Weights of a small GPT-style language model, trained from scratch on English Wikipedia.
Size: 13 layers, width 576, MLP 1536 SwiGLU, vocabulary 21730.
Architecture: RMSNorm before each block, no biases in attention or MLP, untied embeddings, attention and MLP in parallel.
Training: a variant of Muon for these matrices, 1354M tokens, 5166 steps.
MLP neurons of a small language model. Each row is named by its layer, matrix (down: output weights) and neuron, and shows model dimensions 384-575. Each number is 500 + 40 x the weight over its row's rms, rounded and kept within 0 to 999. Numbers have three digits each. A neuron's up and down rows have the sign that makes its largest values positive.
A block is one neuron, or neurons of one layer that tend to fire together. After each block is what it responds to, as a language model described it from the Wikipedia text at the highest values.

L7.down276:512483481479516501546493538514454522526530534464523502476484503506574499492484537552568431466505513499495526523525528457536463578498499486509484480537539497500471423481528581462565507492576443486498559514547579473463509483449512516471441533500465475486521450477495515498499526524548477477545429510433524549551532507498483499491486508464458514451411493533521422529474510457465450483540497430506493544479514507456501503569495529505529495481509544518500492484510521515504548508434517494520530558507497445483579480430518501505477470510505540550452558493525495436435511486504526440
L7.down396:508500562516454538503442435518436469559498460587563535564431486499500505498435521432532477508487525482469471397467467447509462475485406534484496512449484546462528508489557516535470493496453462565489431541416562469483471532533477509490451412489422493559487574524432505467484486502517634593478540523489580463522501553552563617498555556525548543563584567516513543453488485506512477493451551570399468536518478419571514513518504422430540469486509503514466471448412514495534478498485486559490518455521575548519502573499513482555522492465487509510480546506573460557537484447554484471
L7.down559:450466478467514541503494490453517442540515504511519549544524532502506496447531490542523491519490574521471508497521453530458479532521495520511427487533562551494577529512529448535451481507465539512623469479399496498487568469526530507471454525520383473559438497453465485467483497514549493584541548479532468484565448472483496533533543498519501498485501506481575478497480477523432508467469450521522474532547500508463505547534472511467474474475475511473490499531505502503519469405453488498507458480501526509418496462492513544502514532458503468468567442457555466501473545513528393485
L7.down651:533520519477494529473549474534448482463501521557503526549495452510490544565532478477471513458475472485556435528415465553435485523504490456485492435517523581455484449485482481500523530515426523528471535512518455461485480497426495473533504520487509482492547535491485458475425528493582562514475505536526467466468443548517502383505414517526476468556519494473490515518560505492469493517449434445484475526497465597578438542525517523474531520546519480475411525506446533511555512480458473560555545492580490514550493513506504543497528606524498519500517530539482434470533552516539501519
L7.down785:481497470462468524523498486486454475499589390523517471504383555511492480493486525511514464477503610553516461501496527419493506507563443495490515484456535538549474438486511524542505529539433522501417453448500510470545481473508514458466533548484428475556500494531477536497497508461550492528481561417492534448555495547546508444573545460455497443516540570536472488489473488511520522457434490453511523547494533458572505513505450527536482437516478557491536428561525545496468520523481567503464509527497496500520500519474478474459496558504495492517437480484504440508413514500521492469
L7.down1060:537494501548462519468545556483554516490560486502495534499448546447541469440444524575521511536491519573509466464498482489367499414505526475546541527537508475492573455428544544532589486500497462533479497446530533533527529446464480482406443516484406480428514493552523564482453419486487495491511446426506602512536553499473540447480442438448542444586408467439534466556530494473430446523432475511474494565468450498566526514478498486493565455427533535506534493485473483477482475487524521528523401454494461485478485495466512481521536454563425473486498537452493489529490512517516442564
L7.down1105:545523557435562432550503476461557474535510469556554545431514511513518459486488519513490476426511524514526497444539533399539532493455476500515489477513539582493537478427478557517522461494443464458457460490480458516477513506488528481459467467471568537436468503494516514463463493457553515448558468612531447467512496493490454486435497503555520579455522471547480489475462530498462536501488503522521513553530506482443553522516564474459473466514562520558528506482479412507511499552514513468481432518464551483469454525570515482559497505510506444470448566427438559507542570523480540475
L7.down1127:488446444594510490492549511534488462549477507487610443550548477520475495503475494523523473521457505484515512478523491514519550506533539476502485476530510481445506474454513516493563407512500506439523481522508480529472505470468486479497493552469519501588510490502480492499468500501567483564474517492512548528399459511668435576451533488550585514518547478517442488494496423448471546503536482489475516555536482400501425504485520499527491514551533436528559482485439523509492496440516551471470454464483578490423439550599494500544505485491453479537507459528500551507443455514559409510
Of inside proper names

L7.down83:515475514446543529558523457522469455448467479445571453438530452558536517537494480507465491482526540470519464488518489507479440485449547522496514528594471495486482498483565519536417482525503471482570440500494469501511424498468578514512514513521474522553497511470479482559482478479496491470473512509526561540494485533489575539523469525476554559517454493480487497544493447449463502481530532516467562476447575479451522426477519527502457446453490473512544507511506472489551507495551529497516490476528514473577463525550582532520481436464487502512476492467438501503522483495539545470
L7.down199:478523507615480576553494499500413505485503496525490544471522500513486484512521508536518479599479526466535546496480493459481475475541529518454476510525538437560566489527484545511539495476491443544498561503474438480499550550543480485440504576532486564454534490435555550530496460410514493427497442468450534524502487558384563481567496510489486471432540488442460486517451503539463517476493542468578474420567527482495517537474511508469490508494528482480559514483505484485409534531531489453489559428478477474472484529465568514552484540519542458453414467536501440504541492480473547561
L7.down359:550534514589443540526515514480436536478541463475460427493515494467512539448497549437562475539418472503490630474497500571542462448529441588544457462556478543559517557510476597552511572475579433476399452558485473507466564487493411462515515434542508437487483552521568437439581517469491509542539497491496515488515472464472541510450492448505411446541468517486445467491478526483462544495534484549545440507529507502488494567481502463475414477533516478518502521482506461504474477505480529502496509556543452472526484405508564529501527500534515477515512555531512452571561480440508477471
L7.down809:567497552482533479494506495531484478530530498537493511525526499514534477491513533477459496538499554477397530563519503543493544444479531496473553496517541463539490487515538546549455495480543502435529533438547512541476488426520514510490561410519543527453519463528513492483484470568572478597478484515488477548421504502515481512501513497556565488429500532466406542513464490538583559481537457467472463453463429568519518435621489508495503550535410510517528529410497507478509536533491527529507469434508441503510537493465541487446554470552468449496506515523553516466483595460537556538
L7.down1122:475482449446533535529434497486492456542530500442356476548456609498540476466502539538593455509505465524489536489455487433495553473459510468521510509502563551467505431524541549539526489523472534476492495598539549527531501500513486496537504557562487478487428522559553539520451485525544560483532471537457520531498516474520501472505570530498570494489498500488478514461513481481484498495494451516509485526560514539530481488519524483432479481463470482481531615505583470450512509500493551447528570493464447573492492508556464505461484551525481544505489472510537551525423488541494553455
L7.down1360:494470508461492561417518531441425513521502516521524473535523498528545516473487501519495525461458636483541589494507437487523504511518508493485534523474515507542512436458521481619511447499490525510400426465480478483485563476448478554474467530487489479516497455472527454481436524444518584479507452436429543460536468465490545465530507430460426468524456510512477534546552515458488484501489464526494524542502473524500483486464466497502517472531513511508521503478534482494475507515501531475503453484533500479504518457562544478564486481492524487459506524440440498486549558534523462428
L7.down1394:520502496393494502532522516512470512516500462519464506483473441475532529551456459545498571542548571495493511526532506463465496529517516483556521453501525427555418527506475547475556469489485486480539544440503498439552438455467530438485487416517485512504554513480481461439517499519497507460541455454512512517526569510458480511470478506444529490458502519503485540530437437537411454505473540509478560511474422549502470527442582486564509574493538462518473535454535462504473507379507489561539481484465533505605477565403526496510454490510515497526485474521544439485514490443481547446
L7.down1437:515512499558485478519586467444503502495536534461509490494499486459517471519480453566551441481522420513507563544609499525533518489500434443488512497490546468463436454477460560508486490559495545606524531546515526519463525413516496467483428552522564469516444505536543422541471559515431532556506510436549458535495547474525476485506569518509536404451523548468497461514498463504530519415461545560554438513533476518543466514573504528493446522471551478497488520498488513503564441495478492541483491486468420433454530471491494527429493549516548546462535458482467521497492479496470576514
Multi-word proper name continuations

L7.down24:545493453496492480487445481552531472538414455524511546488507555520481448545513524533478423550505484471448499508477521534513509493533464503456440425499517517490502562498494506595454503405443502567522534435416430463498451502426483505481499581454518497473528499434479481554557567558471539543511504430469501512538534594464512518477579537508497485490482498456492566549540468511462518459491449388517495548488504422507481461472534533504396452486536531412534514466473607521486433494566472549466516437502549529554423526408456461464498556521469514532545468514492476498486550515528491450
L7.down107:553451484547510562509529475522523501559560540458506543492464520517522402493505428483473485509470522541591529446509451518504524444426441488452448441483495505502536569448534524491527509544477492463464502496490457535553571463447549487504445514444506434451507410492550564505547529529514553503609564538515501542489489454469478430488502509505453512506494493539498498519511480479537496502493480531527443540491450425588554517494487529452512425548546545451528430539556518526507480473506538475482415440462544460517570533530487478488471437484510486455537452540539579474476499548427567524
L7.down348:557423486514496474471528486509570450481499480434569468524457484571513482478590393443498449476423515458522505513511475459441525460533516543488492550526496490456461450505450493485467431461490519586457495538523441510551518484572469571508510503442530436429598511525478498481550541489524461469485523517503504436524473545549560547451512478499502522391499511482464526448507479444499489459499480510533527504494557529449610467535433484620452504476504523518490434449504459565524549535519491467470573539445562511514493561510476502572499465506463522469471444406523482493467522513561493535
L7.down404:440476491502488475457464438553504486498556530498484538455507468517453494548468515531549474569563484452527541479533511444489445412439466532521454481461462532475542544545497484456479484492453438492499494431473470561562439533566452537514528488499497462479510579485513526461563507486508586478495415604437499507474458534475455533464476494508471453508473478471423493455455527442495494483460514495467512534496566496529521514508547451548503517439472497483496535512428503532588437533527525505508466543461462538497414540549560454478530478449463515455566430570468503538520467450585601524
L7.down616:547523459576444479497481510463466532475490466450525482461549512498493531514531465487533454502546503494458484444451461525525491502483475524450417519482457494378547530489448463575463409518476480521472558455466563485483503492486519539497442478450552458434491504488469440449480536448505534525434498451532448444477461480480486511410510524436525500504472428472529472539491397468467527449512521414469440465459472494456458556512498490568472538546454510479493488468533558435449487505532482583501436503499479515531448473540488452474448514518542520564508542432519477470471501473495483409
L7.down673:475432532528575516593469441502452499536430567515472497482562489564455485549482495487499547459513518514500507463482524498460515482493470489509438492450494481550475565519541489515450534500504464519477470509547513433515524444472539541517522475496528522441519519451547531590506465527562561562512512503577555498533518496520448501518502439492495490456545517405480543442541488501467524552500537496482520485551486467553563485504590494518511538561503514506544467429461518459478586518495516482541542492549459512476559480421515559453447498480527481430524513519479475559452526566507497503
L7.down780:547506523532492533504493493495477555488467578522551447436502488512543461573562553509453492445543556598583451538464543525535480592486493503513515457514428494464507470516586515546511474524497516497539494512529500495448518575496440565445460424496461496496424533481551451424435514443501556513457507499516535527527428454563551474570419499515485509427481492533537445457549479466494532416458472552538554492542549423471510502502493476457502494502584440412477495528581529531498453509482535497559411537532455513551532494475506501503516528470535536446507523534529534543560552486513468527
L7.down807:495556475523524486440501511493444554463504554469448497486500466428481532497495496509449544511462445484500491494488447450428585545448505534536555540507556492561508474490487548493491559523461507524381500441522535436500529534521536456495495469590616515524482490470547410554425473539422504473447469506501497480501489494490522488484488510541534515522527519485483445475490513464540557443599525465517499512489479433539436465539518501516506472514504438469555508512558515550452519531567502538522465570542529511471464453533601459504467490462491510510474479483493492456493497505483531415
Periods of a person's life

L4.down922:535456574575522498496600536499513508439507489505506522499485496488459501459404518553533471541515531471510508503485511460502528443493628485545441486464512515487503481541595418535481558536475444415470519511573494471409471498511498491537546466500506450453500525476548537508510573433490454538531541488540442466479508534565552464520426501502473605449471505473492522546419467477472467539468493489476500457484529514494504492505511543454542507536510487520444532453544551536463520495442515446514457470587441553539449500481483554490537559528483545467521462604477514457474453541451526460
L4.down945:515478480446501506452462462490412522603497543467549516506500570487482577448491556462492481503457510481478505485476515516465460481420483486519519442478561464503553506567518506448478457483472595504460441466476502376439516529463498410485504552411490529496479448516547521521447501453450421512490433457532527570598484493503454498475503566419506551404521478502522438495420461479569544482548502525514530430517456504539473548578501457539527477523538442478475520444541534523457458532477443439580500481451512513541533556554495445456511535493487501519494487518555505467444531517515507486
Mid-word pieces after S

L4.down81:427440492499521488506487548536478508538592562528468535484460549545486519509512549442563505448576450484485507463553492569525438459538520477484480579526496493462460478506494515454447540435447459506479532481455553585562477465449443453480541483469567549454490464467516526454464499520464477513510477488522490436536470446545494455480476546522528524469522441517595508584483511510612542488576515497544533505501460533535510494513435487499527442574536408529516437512427522594512544523556494596556548514543516520533446522451465452548518487505517506508506540558508537586410448467520473506
L4.down910:493494494388504516468502547492496461438522501518599558590514487516479537503382480507584482498430531465425510499437447469482530527537488510484579520528483494518467450473495503476494514525531473512576487504496481545498471466453487462533491483519516519479520471563521501522556500539461531455524572539464465443531429522528498479531468499536474459566601451511517473528453566500513544510540503503481572513497537507499519589494485527465464476523520492475555521509515491550501494491479555491474486486490587539468515459493513505559567503455494485540450445484526445540390521522484408540
Connective "of" after nouns

L3.down128:496488563513527529517446555455525560502559478443497467519523479546508503451500502507474484461484523563535476521498565505522471480517524468507539535471489487490577516481507516464549507534458411530540480571434465477432503497420526459436486515495460568484510596485425555466526465569564555517425457476557532485444497449513470456456527497437451491490449495445490489468547493433543493494525518462494510486526510539491424510463496532494423438517507519474517522524554523592450508478558548432502466465512483466541540452523525543448511476526467552492525442521500568492536508564467487545
L3.down150:485532505521498469509480507494497453505488542438462510496553483515439527534535505524500539474519520578484598524503548561489472460518406521475484524602533481495489485585502560488555454461502519419499459495536447506598474505474477537532476518511445476493499524553514406601505464469494512490477503566537495469544507520479498527469541466532464467407520480463494525548515474419448465501517497508579514455507552518497475552450515468476504511538522522522464516506520450448432516493426522513461455450499471478531502516514498506531472412454490474468490491448478559481575510532463607460
L3.down329:463526463459505525559454533550500543495528493419529567485501428510561447517414512494490555519508475605488504482497500523515476466558539497536542486558507453460435499499530540496513476492482504470463497431494450531468490592549473398492515452547525487535529583482519455506537559516433510549479470553514523478546523566552487523435407467466591536472499494464427573562473521505515493606524512532430555499414435429516557484501545452482482532517495429506495459537511460462553445485534561538534507479474594434510527568521465474491514406489542486439474531493460491520450449490534537515
L3.down455:477451495507491578545505469497501500478527527490501485497525480472465560462531468414473530493477531494362499503501506461528537499542485485502524554397481514393456514462488496505481600451502536513500442522557537516523506456512528473487513517574508517430484504494524550498523535491461479489528482545514474518433557452485559498487513475562510456474485573451487522426522535531522548499519541537518480505450501518470513564521482411480533491563479487554552452493500472497558505479480470476514514503546525448492461529461520502552495464540555488509420472478509514439480581414539577481
Word piece after an initial letter

L3.down919:476520551514489491495453411521467451527544491528508541487500443553548544489445554525441543544494583495491522430514545605456540541533536521530569490495464536507469486468445523458530553501483451530544512492423557460507477465512521422514426546504517433510452543418473507490479554501498502496492515506545481474512476540443538511480493473465572537417469516498493452512479517530498564461512450462472548512510548480474496478482524492488452461529492445482475490502578519472489503499500382486431567530510451486539529464469536433485436515534523481485544539483519447489547499460504508408
L3.down1064:453543517524476526472476449524450497507544536428471469504519523542598444515441488506465527554503643481456537517473446453541522477532541468451597524442483529492526393551464560442526484479553466424541497475497454491458489484520515492475499465530583493521490487480523557494494530490467498514477595521598527447517506471536497499521430465530472576477418537516530454462552482548556468436586532549535487538507573481457530498494512500525575499516478451502517422495464513574453515512490495461484485486513476524503515513475511492469485548489484482458439481525491527499466501483503482521
L3.down1338:524480504520569451501497506466469484503470439473505584551498507533460472522439504554531461440516494526461500507453523506528536436480579521517518491481511532449525529433507491511388495513542438514505495480513462495577513482516477499485500531496563477472515475468528479438498465497551532540524493506481427511563493465460450526483527439473539457447474582434476469474496438501475469504540463451458504484554557513492517488532563506427500555460581523483620544458492526496500451532545481519485513548512470483543517486504472548522490525488426522477424545506403471462518427474457503438
L3.down1410:491456493525463554510547562492501490484532466497498482543526516441473515482497467481467524412505513566495561476484522477455530519480522462550471551498528527537440473514517510549505504533427507499465483558471542419448581523436518330472493522474409522481481541515517453494478428545506499509431503506473473516419496468533554513462563520514493521526486529594527516456510522458435529516417514510506464456468526578511484502544547518475480486548591510485492437565498480431487454473536556497489564577513498455483498478458483477514511493489454427474500483566492478445540452476459521472
Time-period nouns

L7.down15:564533431514436453480487462543465520507445542486501462501485479520538481554522552503504503482566512528463461453573497545473473490505504499549484562533538559497501503449544517448568503532462481510468526556504475545546511556526556528514570508411422446552446471513531462602549472511485494560498401526519542492514465543492524430496535416418489483529507490527471480587495433542491497519511513522528478494506535475539532494503480535551447490581444536432523480467487517493497542495501576447506503528489519465528496471480401546542394383570524442464495406470445468453518488484514526506
L7.down78:419438558610509474474421446498537503507461505449474448508513502503498476623502484482560419503513503525451516452544497464502491532495506523527582522509566528485458481533542556518481503533569445497552434458514403535510519474548462519501447482568401522534532467530481541493530547490549477550508502520500468528498513502495453532491505478518470469464575480465534483516491425536497554462466472491524565514524491497481494523527491532539441544435535415525495513583423487502456470458473501575586585460436505523588513529405412444521471485475488565466448559516508473532480467503508496613
L7.down87:499509476439532477501502474559503428559552556504512491543495486473478452443480469481459459491498481506491542514471483457562506507532509506448508538411515586520453458409497455492497441481426579527494467478527496521531484490507476499484511583511496447507561571496484480483462563510501492387543536514544519543531511515520562456470496484521504504500553552526433553512515476467518497452575480508538507487431536435553442471546542503427505426513422481482500420502500510500490488515505494420493448478451558526435453521460559507442398464486557483495556494487500513536489507485498511463
L7.down119:487482597591468429531501486521519542479442523499621504449455523495499508483499528482487468512412462503501476582513529465505494437505468533560457464439457487484531520510491486462501580465501504514485480511456461466481533420529465489501545472537567480441553439452483528516530541466517523488532456516480479474534461499420508514447538543580440467498532535531461444534517519543531511495412423515534505480490496501525495490511525451507568482527480541510519458472564477479449494463482454564554502490554463545550426473533458475546538556486489524507481539479434529430493508427468464474
L7.down211:564491526506489448542462509530479516449498533413534479517500457472500497542461509557467454474514538580456495435492430510455546490503498538423500471526448476495470510449490484519500518577457539456488485531491525543554501438474516489449471556483480497483467539452534515457487491575475447451515459558479502494490471513520483460499456492589483438498519512461518514538518524469419538528462462524526501475534556525499530475535481467511443520434472531465496507514508497528540449485466492451439458467444567499539544489534500478490498506540518434548510478488537538472513508476500491480
L7.down267:498503529486485482445473448519476477518520489504442499501506452505523503538474452523523475492470476501516528540477465499484469470506475550512518504509598550495573503537410455455589468451572450503530467572467494443474556520492529510465497439543510485544486544565545484506518414491470510502504606562607540425530501481529525503516537501445496551556552472518525452511486490492501544539471548568518494553471541437501480541529447577557512484452514485464588557489432487490550524515484542388492472566479494498582550548475500514501582522462481469459540500497479537526529501527529521504
L7.down415:532522505415507509465539513476488501491480462541510477420489532475515502443517497502542480516558530486533554558565510498474458486424461573475552506454476548473519488546522538450484461476489501510423522456494563441471486556492481502458472491526524413518415467542470515517480442519524586523502546523500493484463545367515535520502511474453562491508495417392443525492436466489491432511517509419565551525536539445516519575476438571524513455535517503455491502541516538524545505436533490497485447507516494522507449587539404430482535515540571424552540457492431501389573538503509506524
L7.down958:591454527460456549471506487489518482503504487532429451462557498501529469530450513477513462510477517463562486481500466457461503481502525481565429516509492446498563476512483421425506457551538459531520454560507529520539540528487533540496506504533469454537504458568491515491473504471494492437523512484459572533543505543565530556481429496501500548559503554558482520478421531507518582490549588544520594568507431465473471551529474505513462503542525551463549520510506540491505537542563510469540404519401458512472462534514485536500465522438475463510469431478509443507542467623526541491
Word-piece after initial letter

L3.down579:474493560410524510511483526526532431502443491468520519513513516424439415488525522502476535416479528499515552496521517486588513528492551520461553421508464445399551531526555511556478516514558488526488537472450517560475488519446460553445567455439552521533486518553479410483503481513520486502487497527526473505506506498446560468466479457553448473499473510443444504465498489470503588463516514457532562576459454489565584478490448472535546537462534476523534482495462533470525459477490468472573447521477577500514485496485509481414504495487554569491495447491536466472443492490493446462
L3.down1179:476529564501548476502483512501537428459528533461582497486499492488446573480551458497499512431522543492520483457539514495416453469482417462443544471540526472462519481549481514487510477472511476505454468567452529442461468533512469483534485532519491528456549534474526438503425496464492499460465495585481565521467503486541501464472517516452461524484524526491447499512502457459505581511439497577447503500592562570543492520428483541492521556512499554468492515473545511479600549550471509496484456498528581533500504461491514470535447498492523512471510470488549561497430491448525542460
L3.down1187:549511500531573522469507511509491485515534481515565497545566499526447481472527580452532442471448444449499541530581544448575508508499464595464398471473445511534505479400516534499535488499518510523466491543408557457537545548528518499442510467520516458477556487497495518494549502468467561465494441509472452492539544514463483477461478530542451546571537574468547473492418458514496461521498500496482572472503507516435492455577518460509492502514438583482600537567476515500453428558520540517453457472496530526570503504496554518469493524491534431475547539518496420514524523557464515475
L3.down1505:479442532554531466509517410454433539519502480606513508453493469542522460539466553473492528566524537424533445443442558514579478497452523512508475526448488435490529466575575445535492551447503543510441488440467475507536501459487532484534478521469529462537500506505510518515494480497460469531447515482577471502453517524533502460474532578509512545434471568537515470465482435532477484505495502493542476542471502531504539472577471554442480529481553567515479471528485386439529549488524518496438487474542431514437526539506523491439453544514459502579544510527433461517538512596521540371
Table separators and fixed-phrase connectors

L3.down817:497492525423574479511550550559528437510516477402462465480494492522435449509574487503503541540512458481495507489582476492468472499528472498510505525452498518447513505477478487514464506533413495465533441522522486492480468471473524484427511500510475511516490495546463525499510505531483493576488521415470542472463505550529522479554522486519492402494554548556482469456452526540518510475454529465528590466376510480477470492468470467523465539539432544478527498491521593488551540575416530486545535438477496511489610510518549477538512543486579533462484532415568529556491577520536490479
L3.down889:504501500416500512547451570491560539432475468448481488570475457481500496536557456507434518508442519471591552561396490497506473500498489517607490512506503497563509553552537510503434523558469538476435578489569540460514457458519507472551509521521435455558480506523422497438491506464473529517496482496474565429508448548554559442504461512513528522557484493534532465533486506461464482487449531438420534536425510549513469512463488392513442521478537564531492524533475541523504489542424500471478513418481554513456590475533497541503479560492484513472533459450542471514484507459552483530
L3.down1144:536483539409534464539494521495489523473503497429534457447585415511476479607460497514456449426525439446549514464472517525409452426470407524518431451510468493502508478475502554566540461489452505503511517440626466565502516433532517457497455538507465499460495467534415480489520498509456467555545445493505608517562513591507536507477503519437456511542524493473474487513490483536512458513414560539546534554533517581538499559525514549495499482480499538489490474540537483533512493592478443452474561444534508565474454455476493498527522461427568410471513480532535538494463436533439530425
L3.down1529:498476552546451492530540537490482523500526474446556576468491434487486458439589516556453494455467507545587500489539483475507499462532410499487540476502511579541441453508465519471517475514409495480524510494437510559533440462464470483468467478567506457479530494499444545446524474547458466582504491415428501497534497508533439520504532481443490472510516489545564487454506492501532462496430474514466521493428520418458477486484562534461491503496552572464518496447533505525519516532584483438537514498516526486535528449511480490511460563453536560462528512525585519564508485512442511497
Capitalized name-initial pieces